Weights of a small transformer language model.
Size: 9 layers, width 768, 8 heads of 96 (1 for keys and values), MLP 2048 SwiGLU, vocabulary 8192, 67M parameters.
Architecture: no biases in attention or MLP, untied embeddings.
Training: a variant of Adam for these matrices, 6887 steps.
MLP neurons of a small language model. Each row is named by its layer, matrix (down: output weights) and neuron, and shows model dimensions 416-607. Each number is 128 + 32 x the weight over its row's rms, rounded and kept within 0 to 255. Numbers have three digits each. A neuron's up and down rows have the sign that makes its largest values positive.
Before each neuron's rows, "fires before" lists the tokens most often just after its 100 highest values on Wikipedia text that the model never trained on.

fires before: "2", "1", "7", " ", "5", "0"
L6.down1496:141185158092107123100086155125145093150157108126097131149089158141126094141191099099152069165124152146080076093174150131179150106105125125091122155142112122092132119138170129171123107133145122100131092128116075100103172148093088099142078130127156132143104173164199206147123145166180104153090035164155161136162114146121172137132146129142116171180106141161147114142121111158125104089066179125101112135075105154154097123119131112170074083154151155144123180151129134136121158147116168176128108123098107117086080119174123110166077093159054097135139061142119127157157161126137101119

fires before: "8", "9", "7"
L4.down1667:138115118173173129099101137124119094098078106137118154177091150104124143102128084092089138136126169130123151099144113116123097141146181118157172141099122128117153161091080121152119079145075152172085155129174110145071117135174189199130160172078144042085098170102089147187097092160126142162071115140143128107100137155159096133124209155136123104166144128113131141088092118161105180153149098138134150112117119127099116123141170117086140181132173103205130163144118164122095068121147131180108073158102118099128163147118129145116098208109112121149148142112152202181106163098139109152

fires before: ":", "s", " \"", "\n"
L6.down1898:131099095109140089138093098162175138110154146115163167069158130090079134149150153133107133085183156108094099172094103121159129095146121154091168133149115137118173151116139145111136095108140081118141141088095149164137123185062090080151176134153138153102130105129124161197123125103134091097084113173188133146090123090148122123140077160172113179116144155194078179135113173132166075125178111133048167128124184134124137116170086092174156154163162106120129096125167077117110121095107140078155128105174060104106077146188102179148101129137139103182134117184123089158143130121145125108

fires before: " ", "\n", " Title", " Star"
L6.down1294:133156189122188124094128133132156118136149073112079091132130154087056126102142119132108100147066140123124121119127108142082145202148117150100120136125161147116060130078151117111214110079143124145127140092157109123113122118183127118117132140108111129119062150157091111130162173108177084127143145121116122141136144125156131122114068111107142118109213075171190140159183144101104129100095122130139146151163171143171129103101149240153117149152142103092154169124158137125173155134107173169111093167132144152106123079122113165145155137098076083100079180146129120227109164167067176093

fires before: "9", "ic", "0", "8", "1"
L4.down313:182120182192122130098082133147053135166166105111116153110117150141167111107139125098147144111054091131097119074126143088138151154113121052115117190169136130097094096099132156178085111170130114076130136084157109099141133145125231086183160118152125093117082147117108171133127099134159083091087126127096109109086108151161106152194181106165126186156145121152100084050129104159107197123182163115126222098145132143109155089096062086140163205117118081131182145192104122187161181137107134099137165110136138088102104123064156091138140105157113133162101096080150094175142111111176097160

fires before: " "
L6.down1050:128106131123205157141154143112124087088126106075173058153109126170127051168133104138128178149140155219137124100141158152192162127116087156152179139104117110137136112116109074087098128132122126114162117189158129114098096135144122121085133142107099117085113096167109155144111173106152117045132153180078104119163126076168115114157151086136147033151123153125125127097142111118145119107094194146219074129131205140146137126117171122088095127071123185184086187125141091137167154171043135103129147167127075104130124221066129133139061133185135092116160150145123125130162076143169118116

fires before: "|", " |", "|---|---|---|"
L6.down74:148105084176131112051133143096094095151105127084118167114129124134138131128164107110160130126169158093095177172126122177130160121154107092189152096116145157146123102090129116125169174176165180147094167089098136098084095082134121105106107111080155103141128079116128175150128121076152147115119187136141144110119178135153104128182117118150094153102109154114132106084170118137120176228092121119125148143055177161120146171040172122183132079162110138122152135126117090132121099154170144126166082151094155098112161109121137146110144135084137094119201076158123113142121131130120178122

fires before: "0", "9", "8", "5"
L6.down166:126109101131203080077098146170108114112181094164119084141111142082090109154143103137115081143126119091115128140107126108161149128137129107190101126161174142090136200140126109162184131216147076148121106155094149105058102138132190173089171144102088188167192149104124096073126147134108165131166153165118142154101152171123150055195149049082041149169093122057129125114133092225135128074115120092124180094197105072140147125156102129173181131118115093107055201142162126124161175105144153119115145150158148157167125088165110124108128105150135128112133114083068133116185194125091085088

fires before: "1", "2"
L4.down917:118125117111089089196109113151125105104147104142098117119103131104048133155132087089120110093054178068134092071161157128158092195145108178064174122075140159114127126166142174144140179152158118130105103059128117130099076111117145152105142117160096178106083145108125061102076129095184103157097121122082105108191171077057090089142106171123078117101162075151179141090120142171067217125212076126105146133093126150076111121114174172099146172147110129127166150102123067084093150128162132098151078146123130137174091107109131134138126161095104106029105087100151101180164111146088084109

fires before: "0", "4", "3", "–", "5", "2"
L4.down1548:139104155101127138116121152134121123100115167184149156083166124196003139089107132142071165159123080077139098090152091114136100179112100088106161133174128096148164109135084091148136160116140129113084174160183153141121139117131111086113085137187120082097154160136171187176137061108139137167200161183208166148138101110117129074139075164061128153106156164132192158153128104087159158114191068125162102125116182155085135112125135107155131145107073101156112096109129145097162122103103141154104148101112118141091189117164075156163113116168150086122127138141158129111115174103157097138

fires before: " |", " +", "–", "+", "3", "0"
L6.down1257:121107167099136137106084134110140153150160120180177096114094184175079140132195112174165165148157032098158098165137127058148162121068168158075140070075093194095158109122123124120129114144139120122154182082124169078100144112152088086138076177164125110092184169159144127131117135109113124140167111115110123159177117154166152055137151103068136123102159135099100173131134125060132130095127115173147157119146127083114130110130120096108171121085134134163166136131120140104092123104117140074097073111183145140158071169184128098131145162127106168107088149211125143106111138169105115141

fires before: "0", "9", "2", "or", " was", "1"
L4.down490:114180124105145112119102223168154108077146131124127127116131121091151135155170089186131080130116144070121144047121159166174106128059101127103142140099064131065097122152125151085112160130113127132080129133129095135151135101163120128111158097081168143212164135118126073142147168140139113083057151137132125162120091132190106175123138160204104091129158131093150108085114109110133130075128083109126152070110139159099102182121155096129105158160154040193131113148176181077118061193116113081155116194132071156131160130188113163136075138154106184151123170126060078089081107057131152124

fires before: "s"
L4.down1127:090159076179056090127136162121130133137101196174142155139093093114130119070171103105189142127193181092098113144156093165147125173086134205114151166130107186118064109099112085108101154173111081159183151136186133142110152107150141125150187146104088179159117137112158159159127135110076081160168113139098142127120116139141104139166118160101144059106152141156117113135163162181085193150152144149137163121104083148135074124157124150119136106057138106144172106126142126093141070139112093133106100146142150081103138168163151121183114151089092162086126115135149148149138086107129083081

fires before: "7", "8", "6", "9"
L4.down1804:081101073145124096120177197165154108181120175089101092142100132119127042179142119114101116149125140053169150127176067113143112102116080081147208181179170092125176173125147083146126108103085141136107167112129123123098152182110115122152152148153102081172109177109075134120124114173102143105069192090117178097121137091090156124102161108155103127085127117161154134088179098128073142109176146111126097159114067142136177149107144085114132098145080155103181106131134099131123102089195159068142091132141164110104088151077129167162117140154107163175116091091141072120142144164154150124

fires before: "9", "8", "0", "1", "ai"
L4.down378:130141071120130088134094163131122176136142150141123134102118134153123104167165173125141045118125114130064153095166106107145127092096170136159196157127123140180159110130092134137112105131134171103127125156145110154097082119100144137162168083093121152196144129111107125136136115124112118156145154173156164089171182149155124132121168094136141144095111159150132118121198145157094184145191088145088106163109133114123109135110087157152125150135103098113139146162143107128142117115125148139168137159088163097114141132126119113147148142081109072118093087140072123152075143092111107113

fires before: "1", "2", "3", "4", "8", "win"
L4.down621:102201111208067102105116095133109053145119161068112109137147129159076090112100092104114173151109158117127186136131140105112100124112150137151058120115110114153158104116172121127130176058131130141048106172123054136138081101171163149137173137106115124114102149141142146126129073129140087140133144168177076132110128132143151137108091102143088122099083164120160164082106162032131113146056172141138100105048199153125120147094138128077096051093125155104117108118127087078131125134095104090180124154161140137122099120091120137140130130131091085110131088122136123206200090095129115100

fires before: "6", "0", "4", "8", "7"
L6.down78:119158133129123161112156130114162082131154111150056130116158098119142124162108187108153082118157155082130116063108143091114143147075156163134115135130150121169088179152035153081116157130100100141078143141096177147214115171147106093127111140093140166098102213063134141087099141112158178169105142118122153082095126153127118113180123181131081139193105127102134092146136128132132067103139124045150153149199087111177055140132143113133122180184172153078115141120156156114102155111100108173120129164098072135157158121159113156120121160094129122114154133085106066133112179128051124178

fires before: "9"
L6.down1671:114114140138110185108143181122081198114088059142118111128146153131118185130105135168193091091143170145146152138128137132121159072114087146112145147156114074078141164136135148168126161163142124145084126132154124115069174151116150131140129102168145119155095152143100097107165058086145160141108144136170134148070149178210184073113112070093121114099092079147140078140121128129067157203090136142137103141062154139114147202162152110141149095136126081120086160142169168105165111217140093121088199154132159172119130064155115119123114156095131135173121139172121114175141136099111065145

fires before: "2", "3", "4", "6"
L4.down676:073118187160138145159161132133103160126117142144158171086107085104101112074119150151092149169148109152192141134130071084118096160157119151117137069125143163141110138128115098162105095157100130154091174122116123138126144055114125129154175151126122165158152140180075158203136127127135124119108130143077130172085164160125169074108165119138143181094138051107075114149099095122140177146125065097164149129088130120140176107137132094172109134074098233137113155147143115169111095151059110143118164098121129077148112113168136178119147116166106173094099100095100145154124187117150114111

fires before: ".", ",", " of", " and", "'"
L4.down1500:092082124172131177147142178112138148139141206129121147161055152152070126208153093126166112101205079152154084116079165114121096085134166141130141174108153105167156149142141116106119120068107097146136143110178149175129164178105135149045130125082135162065091120111111099114138138171094117141139142111096135134153123153144149104149171137044114092163094111136142189114109078115148103163097101116170148144149107079097095150116134100131117151162095122132115122098134147151154098131138196072138168135181134123109103168128162161099124149129146097159093116144149142117133159148123081087

fires before: "8", "9", " Joseph", "al"
L4.down1739:094145085132161137119085127119146091117131110129130131109135125157158108104137149194139090112130059128139118126122158100118121147150127135117140066151177089195160129147119110169094114157101224092108119106107097128090115119119193096157215110157084125099103090177138142106164141136105145129122114155127141194098099115148137119159184112146161072145191137133105114105119130116105106134163077048186113144147150132094098142138156120159110185165150109170116128117078137171115152059117148140145110152092161159114102125089179119145128112164146097103159113062119064170105165196069075108

fires before: "8", "4", "5", " ", "7"
L6.down1667:141137141071131209178159106136172167141119147142083127150169075098135129121140082134161100145112116101069081187102081207123184202124130132151106137197112102125122146094141109128106136158119109139179099125097151127084134136132099138153115172170134127162114148160136099150149141119134129175130178106115211092148122168148119118177119141127096173155090087185157104118097167169120157158135124114166140104155146108146101161150122146128149089119116098175140077157172163149135088136109166153162066159109192110134160083105149085117116152144152136082140121104095157128077119122100087103

fires before: "\n", ":"
L4.down1631:113151115135127146109113132124180113112197079086119117166143134097126111125146175151100115133094112087068077136171099133130137101064160116172078170145094126148147121096146140122171107126171120159122129124097174141189127139126095114113085136147047102104095136162148157086125098155167134114124105170157125113144123122142155069115123115096134171184147196180096152132164164125161161134167159136102068139108138135132104109148119074107144088112092123149103126145143088141105122094147129120128176138106182119132129103126110064144124095100162172131081171070092146097193142096128175124

fires before: "1", "2", "4"
L4.down1769:151163176107105044098140152098128102105143103189128119145161187155096090115100080140111078140050124141152108057121113124154099128119135137106125147131110078107153156110128140166101095126123140134160165160098152121148110139103227159151130133072102133078098171090175109136150067149127073148143114068156061130120105106160116061147153154123073092065154130160153138162159174124109087182131057082109115160119059164089105150124138102128138133142194090125147197098156160083109106121101096164140097173110208123104112095170109090194112173067112171090088086125108138119096096081192124083

fires before: "9", ".", " Label"
L4.down399:157147090203202119151109126148147135133182133060113135150163132152132092059137146143166116089127130136173087179134182208144137111115138087168121194143139152164177140080122113161159157162114119158087148056180122145139190107112162129147167160078106083148147124118118113088106130047147156071135139114045179133107095185106136175138166142114173143091142140139134112125111163162104102116129149099099137118040030118140119210077121162139163090126133034180089153126156140141129152073169125099096111150125125130189108169071187144086138086097101142115107120100090171106141077112099166087

fires before: " ", " (", " medal"
L6.down999:088127151159155099169201063118149106149180166137087083096126146156132202139095135098111126154133127141181120115100147136196097169140131134157077088151147127046107137110122074094101116111042161093085133194082103136114124174089139133092139122075146133141091149076102158146143137125134074129109127100134092118138120121161133100123109152127083111132106098097130178122206133105144170088103135092141151115165176164104118121144185136133067173134147078167164120083092112127166159148099168232135123138199106134104127073116148164104121127165101114140154063133153061153161148115102073071

fires before: " ", " the"
L6.down606:091153154180118126096157153171167096121159156130165118140132085134122127143091066161178170159164153102144086122197163159114130202151066101137088141089123133102138076138185109170109111092135097087109176154076159115178093120093096195135139126099150142092200079109149108134140188083119125088059134113158078151088170072139103145158164177134114175132122171108061101164097170131156090106085142112111097109130165142180093156148116100156119106136117122113105152170113115152091170133126089132135105160182089142086114146113124164138119098150116079151159135156147102141134130085109129167

fires before: " ", " October", " July"
L6.down1848:115109108089139192110115123108113108141088149135189110180138079062102097085129093137128105125183106201135126181117117144115083215142119108096156135144130077099146164093114159174112163049126095139098148088133145079018115092153138110150091133103077093132119039156139153185159121141087162230129152131123108067110133152184081131128134081081138114106112150128161120177138073149185101131129104139154071120135125045039122124136156101146142113110101185144145159147139135138116143148120183135130193158109153067076095160061085098098119148117119088147173131083120158203147113132148067162

fires before: "8", "9", "7"
L6.down1869:108106085130110140169124138165107153134182117124167103107083138117158103176119101154158134111084211183080130187131081136142204130144091110102082086141101089130053141109212096133141119033135149120079061139111104149109150140100102153107143138107176169153116127192156142109142123135149079089104112121190113150118202203160118082066146144094116175108138129128163114140131137094134103151097141204138093116130089083137074081167141158159101119082168110178150171182089083153087151120143154093082157131105186085133117093086154121121128155110138108126218120073121121125125118074114116113

fires before: " the", " ", " which", " his", " its", " these"
L6.down329:183108153179094070153114123123053173141114196112133101129134139109130169112070104116128095115088142215135128144182133135132127201074132153113130115132130155107144116164112125178113176160116140102139138106124117146131100126117106080140165106140111160161178160139114176137120255143156190155113124106177093154155147102123158086120112127115128105150108151117155175121129118126132113154140135124163143121114210120193135134123122171128120142150104165131124145125159082162160123149107176174098144124114122118061103115130159113125096178160109121140110102096153109092159100155140185179

fires before: "9", "8", " (", " in"
L4.down184:120149124156167094140087137087116143130073093090144144145156169161148120135129092048104104182137183122140124167127103147156168093198109092127120119096102102072066211137117072162112139138153109147034114097107091118129132135140183149170167135148150177143144078084136093131156157113114143101150138162146126099103081181164121103137126145149120155143156091085149087120119084186142150142109097188119103156076120112092127167079140123145101100147116069114103143113130158101162103183094124133121137158105098137127131156098146108155078184107110169152135141152144164138097206093080153188

fires before: "4", "3", "u", "5", "ux"
L4.down1468:097131146191106121127075053117175159101096102182164126141143128148096133067125120129139066135096151113060138146152108171135102190114132130093152106160129136174114135154196038135149115141180152104123143171152129185121098106142179183118132135109084076083087092145091150113131100164083150081116133157067180160102131083128176062133194119119141110035153096125125164107140160123140167104149115086158166154097106098120086092067096125145126182117123154146143101087155123143089066116114117105203153173167158145152102127099131117087176122093139138158110110133131106175119101181106109085

fires before: "9", "8", "en", "1", "0"
L4.down1000:183160170161076094124071095084099124138145123144114115146097140165097100164152148120071167193095186113046099104104077139106093181127161122135088141099096121057190070119155072188128151136146152067176169137144087112111155138139156148160099122129197135127107175106126104129116132063123128131160139152158121117102141139149136095191128108135171170065100102119120070147135115170054168116108137162116124175140121125054092118125137073111157151135130122129125116106114127137110101161081150137144119157158138125125113140125095162111129159078131167143164146104109133146148138141181077161

fires before: "9", " AUS", "Azerbaijan", "0", " USA"
L4.down1638:104112145126135095086138087118164071160109105126088171127083116124163104101065145091138136139104128136143069068128125150129093159102135159146116145152133119096187106101132127107128124115141168157093143087160157119192094089086139088125120206108083128141120179195164095109182137122140146114162156095092148142130174178136104121076125143153098124141091087098165134113096149159126103136120115114144191102115203144012067163135131164137189160152138088142107112153127048160108103123093136117122167109161120168141113088147140093160149160152125152119154096136197134142099168156145120160

fires before: " "
L4.down1933:221095098123133168108130120145115097103140127155143103165158097150135149131120088109114156108145140142190066073153106132184122135143111128078131140089106153129153106145163118132095142096127125133110067123105161132090115132136085160076128143147107150107144076144115182172090122112130125085134109069130135118137093063176132162154176135110153124099075163090135089099100097093189140120135134154180080107188085125124164126156125174106085144185109241089139129108141132153121128202054118173154156145129098152134125199105158121116119118194134162131145154050109111123158152106115185092

fires before: "-", "\n", "|", "."
L4.down677:173117178097128119153117099157098097160131171129149146117118127112115204148131125146081152114176120141113141078159193158085158160145162137120173054088137101120155087109145114147111163062185178121109113180134117143107102099191128115092113162145147134161079138111134165140175123131169183181106127082155096163051137142140209106112123095131106139114104125111140090076154089063109134127182123124112135123165174139123155118076181135083164101054133153136070115190086144143089129106110106125143165135108146089124095116106136112147116157134086092129139116139164129120149072145107111121

fires before: "1", "2", "3", "0", "9", "4"
L4.down1775:169116104172156157049124145059115142081102034087121100174114121116145162059128093166148177227048132091097165143139111141115090139148112147147089178090143130085126180121217135112087147152160167102111121084131171071150148091138120169078116132118116072141084169144130092099110093156110091110119101115113176183125113124147108156124108147118150070110161067160078103093126166094137149107136098165174122135039164136125114137112184083122178116148163143141098133092116154170159124112129136120160127131153169140126135108123135109171128144150131167193103163141129083099110154151114182149

fires before: "1", "2", "0", ".", "7"
L4.down442:135090153096092115108167088080170067178157105173122129153098091129123149089126070143070149107100162154131176169114135154098067131113116142092128089081125078133104170096147109157112075158107077143167066107146093107161089166151161122080133170101096062137161157114133087160094138119121171161167138144148173094165124156123168125120099138139181134160099153144190132119091112157156188129161102154166122107113149138144200142127083141147130180154140124113107095115111116132105102050148056156142084112158159088060135116107102156170142143150138097170118132132170134114123122148126115054

fires before: "9", "8", "0", "1", "th", "is"
L4.down1779:102133114135132135091140099167145179070112080138160143108139107203093104145132124063193136072112172128133075092085120137100096106100137122127134140121087138108154141117134180187141157120120121103152103079144119136176177157153200161162159161154108091111082122147082139115180121110144101160115107115147092151193161171120121108138133150121079072083144184134136125114105114128120151117139114141111158216130101153160184143163122169141146150147110089136138090152109126108169085123141075089161130127127207159171184137101137130142098124093121150098129157160150154123082161129149119118

fires before: "9", "8", "di", "is", "M"
L4.down225:165115114105101145118090127103144113136195063119083093149117089093144098138110205122148152121125166101143120177120113138093118067073153094085180123111105122142124200066125154141115174117107163124166144098096117129106096140136112148121158110099111143122089119134116090082163133160111171120108113068076164181134133164136142164112144168121126122154161125116133138119156166150091110154163114098069134147087056123078153148060148161141117097128149157142151082081112132113150102162111082099102171170176174125154072148096121184137113138096118130112091110108103104116080133088139159136

fires before: "s"
L6.down367:052108105155122148161138138108080120136189104119112110066187134108150096173157138136102161100166092143169111130095124155189130142140124175115111149108144121115146129135218155157148092160129079114114141169108150127132155172130135125087175099141117075135170106194152084086107090174155131156084080148159099122127155114103175169122108168119144066152073103165100139143110189190138161123089074154136131060116095176065129078111154140143114121119130186176136119117144126107152119117143165110115139150167175143117133111161145057194088186138084167177127131078127141129191127157100074107

fires before: ".", ",", " and", " |", ")"
L4.down43:120113156110176117113127113202092115172155176095145158106130149152183136080117099155188146164176134085152175163098133141129118175121097114123062119114138140124082172101177122076134172096091148103191071082083116147087103110112141108104083103138161138094158049168128143144119164165189095119150074128164129122105099098105167112191094096112087054138116122139179090138085131082122197146133190101131106087164126097153154121039093155134114155101165180108181164130074148142111126068123134140126168098098076099127124181114105146121125103132137143138127115103130078115114137143134177155

fires before: "%", ".", "–", " Angeles", ","
L4.down1436:137123197073127110123162181120119094138090143137107186132049115151110161122094122104185101130136134100121053078112111079124081170077130154129125079157078122150181090152147144187111168138136061123115111130179146166101114136118116160079096181127173110134097135175191154179151183074136154086081161139154098067140137162083147186106181147084106158168135184094128072109150102077117160092150127082118111118139186158143109094111162164192108152175155088113147060136172146134125092112119196127132180084138170112131093083137091073148138183147129085172122092091140087136101154143112109103

fires before: ".", "\n", "text"
L4.down449:149091061123039133104094155166145164087126129182057095157158136176054109097092156113090150165170121147132102177106093107063154144138073122150122121120113072110124086133121106157174101115098119106096098093113131134074065049166169122120110121124122053110120101169116150141167087160168150123138129121163130116077051144124083101165136131128129098103112163119115126154071170128130109126129108103152139127144157168144113177150079120180118170157082133182142126129113145085120112141124094112131097114111141139122096111119111102071113112121154126127109091091151097203148126076100107118

fires before: "s"
L6.down921:132022135092131120099138111149170198130101186111112103173156120102186160119099133173181131115152112205147108124141097137101135176089081159080142090132134107123143116067175163120144161156155152145096133127076153127197150117150120194128186146093120101146086102088120069082112154149179168190171080130171158151165159123115144142110150136100191134163121132157126119132174100078106161118104154139105141106165138151111124197086150110123102087110146117171152129148078149145148140107157178128132180118119139102079132155095117126137127163105106158197045112092138092122076105117169156119

fires before: ",", ".", " in", " later"
L4.down247:160130107126142130082166110144149193184136143128114108098094095111123123115120105120185173122182195123176121176142154180103095125102126141106168095107108191119112144180164111146133091133107111155142132122089107210122170093151154137113156127130189109113128097147157152141166157144096077222139061157056159114128102136201121075198143102130150084104128073135120084143137131112158136135124128129138125098188187100154098145196065143111115126120125148123167115082131134133167070122135175126150110144092072131085127177136154154195131112125124113089111053116100124106104154224178067120

fires before: "0", " |", "1", "2", ";", ","
L4.down1875:061093093119112155138164101196087134130130144147106163117101128142110131151132110125092128072188128141089067160096129073117137099150156100110127132115153134159102173118095131109162122131204133150148139087126112121143150146143125114084115083107105103142134095105136142151112126087141122084134143134126112139152129082081129108106114122083104150102212123094165168123148092139123052127102146131137171148071096100099138109120093100160107137078090151107142153140194127132104112123171217103142111114131150127150128129180156110094086121115125102106179141133069075150174088096064136165

fires before: "|", "\n"
L4.down136:131172081127107127137178133180068164108222135095172127152104160160062136117103124093128180137158081135151044114129127170132156162182143162143113117088169125091114111152069118146132153108124084187115116090096092134102078107127030117151150119132143099097092165169145112131200088126154102106129164117162129118058147138117132095121131151147152150098115066097107123192158082101132127147106164124109100161099127124082128071157176123095121103112107187173148131141220167095102150147137070156105138160122157126129147153168136080095120123140126109144110154149171106105097206190110141128

fires before: "s", "ed", " in", "d", " to"
L6.down1486:154128154093157121103145140124182115152134162116104121117136113147139127133155123207190154166160102090109060153062141076148134087144144118075127105129121136107124136169173136093095111153159142181191080123138112082115138127119095161111081069185113153175085125110160042050150096106107133126136130113095099190057103166104184105187141154091170085080130149141050146164126129114117135080160125156082177133158092112129116101115133137138120126105166139148153121084118137119163159099139130116106115104121145124096112133122155129151164094145073107039163134133162141046087146120140028120

fires before: "0", "3", "7", "2", "9"
L6.down881:168101146107118084098087125127109138132143157162109141087123140106131132105114143103167125133150163138165128142089165095192169156147174141122133122168103101129084094188188187194119146084092149119109131093123118112124121203133147104122133076109146127162152153156121093153162190066151120156086112090150139107097147131132154114135142107162079082112111096110089128117102123065136150170087113113092154168088082119129091147053112049154140159182121093103163134111103137157163137139167144083117112110162136121106129099137121113144113056125110099173107187149159167106095140076095093122

fires before: " |", "'", "–", "^{(", "2", ","
L4.down1332:098197148192141141146106103133062112148110120145112115107075031149123120103149127088118118169102160130147182152110152109165102162052124127155118120199175134109141146144089109068091132141093162052128092147159142111142091115145178100117105119117162096071106087164133182091172082127090173086121094101100163164154158102127196201081106085083103126067129162104096162108078157135143142148085175158135097100122125141176098090094113179164145107098150168153118134131149117138127116109141127147133067146087118170127110125103100110120132111099159108091176133068152117135123108112140121096

fires before: " |", "0", " as", "7", "4"
L6.down1918:111162177146084115125100166125136160102161102151181103107096141097156117154117125121106199106135072122101162207108178110122143136137097148149096105110132183139117098114120116098110162075131134112137062102130121145107134168107107133138132135130057142076144120157099120131113126153098110096103131177081103182119172139137105132122157134083095062114095119125169122171059117143143117068081157124144159079185179170112126087147143120147118124105127180104062114157128114186095154190066134110118111165127139135157110117088160190115154109132101114176144125144113119106163098166157138127

fires before: " |", ",", ")"
L4.down1442:076153081160169156140145122235070087117122152101095165176109096107110123071189150154098120109101105134159079110145165150077134184079078126160203122102125128166104140149112110122170193149187166127230119133150170127150132106112221127087168119113114145093131095198185122164085158166116112125117163122167112106151107122105119119094107110104138078135160145111139128116181128137128155116129113184151100117142136099158076112171103091092095136118190091135107143185148147091085110130119143146103071118145102168173117153117145054080126106080106145146132109104158142135121063115132127121

fires before: "\n"
L6.down795:142176078124146149062154125061044167142116117099107182134197177152074088133128107131104167129163167172224156163150080136121124118161077105128123076134117128094133076122103152173132123113154143106127109064087080114139080155141077137116151113105133108155160163127088096132149159092135128150112086164234183182101088088130070135124148116012129114083121147081067109110135115140125094038135148114141096149055106163131121120145098129142089052127120114139119126144144134125141126106189108153135100150125131122121137108117092175176102145076183134138112180204168138155117132065118122122

fires before: "9", "ri", "ă", "in", "ino", "ia"
L4.down908:127143125141099038158120097130126128144168091129080086183104144117101112128147124069179153150092127077160129133097178182092107155166077100116108119129115173094154131103170094195114110157106108072103117106094070098054103095166146094130136160128143149148061153103135111133098176192067128127138097132154068121156140129142125189149180115117115124084099128077111178174153141143103170116132112143135167185115074138122064185090159108168135119120161153101137076134092082125083087157106088103136108139158164120138115133080119173174093129138140127104144115086161085220139140142130102148

fires before: "8", "9"
L4.down999:145149160103113135114152130170071123172109168156141141136167148163137092201151120133103134100192123110065117190171126142134115130145121117109129093117177150102085130159134095160155111123161107087108076091150088158139112125112108149140070180125093141109071162089183132120163076112115094142184085180089112163086133149080170133132177136146119069082145079148093066114190137092151117142146084122108117187120099094108094163046116136150130171151086153105102109116131116165097182089059108182149110187208169151115163104156122132115162111156146097112116107105100062132168166106115162070

fires before: "s"
L4.down1641:051083095123113171082141157168178126103148130107110117167150149079099128109116153199175102103199127073144111127136130116131144185126139176125087133140103094064107148098145069113074116139107105134108167119111183115132112151131126049169150159102127121115084081136119147103152155121151131102118154143127149147140136124130153121140096134086155134126179118175134139174151126103141191100149098173060143110077120108091132146127170147121160137164162071086115110148171133151199068129118100109146145070187169109155134192173138155164113115094125208131062148118094170159091115127117144082

fires before: "2", "5", "6", "3"
L4.down1198:138142144117078128080105183118132137092106138159093129174139144137151160087108142103117068129143143105136101107143082143124067115124139092129130136168127174158177140101112098145113103104122140086168131142131103080100091123116190169104178124165170133163095140181112074123129144113095106091104078092116143191120131088072108157175213133147150108084150136117120105102079135143079127121153092063186100162073159137113155179110131102184161153118144065069127094113163158113158128114132122140157072100095145179146111104136151186133136145170099124110126054119176139222084103136188109139

fires before: "7", "8", "9", "6"
L4.down555:054094171129138101128161055132168056158117118117074117151139137105144123149097130135148097095061127149161119127151074159157170141106161121142169078212150122112070113140140119139103144049161144114104132160175109135142096140119138175159140128104109128066073124166123186192160132151182129116142096095075134154121104145125073096132163079070123140098181144200106130084117085165171124166132142171080108111112143146136106151135082123165149182117169140142068176128139072110142076147170133051112120103099133140159137125180171104169184147145126132099073128148104121184165154149103131176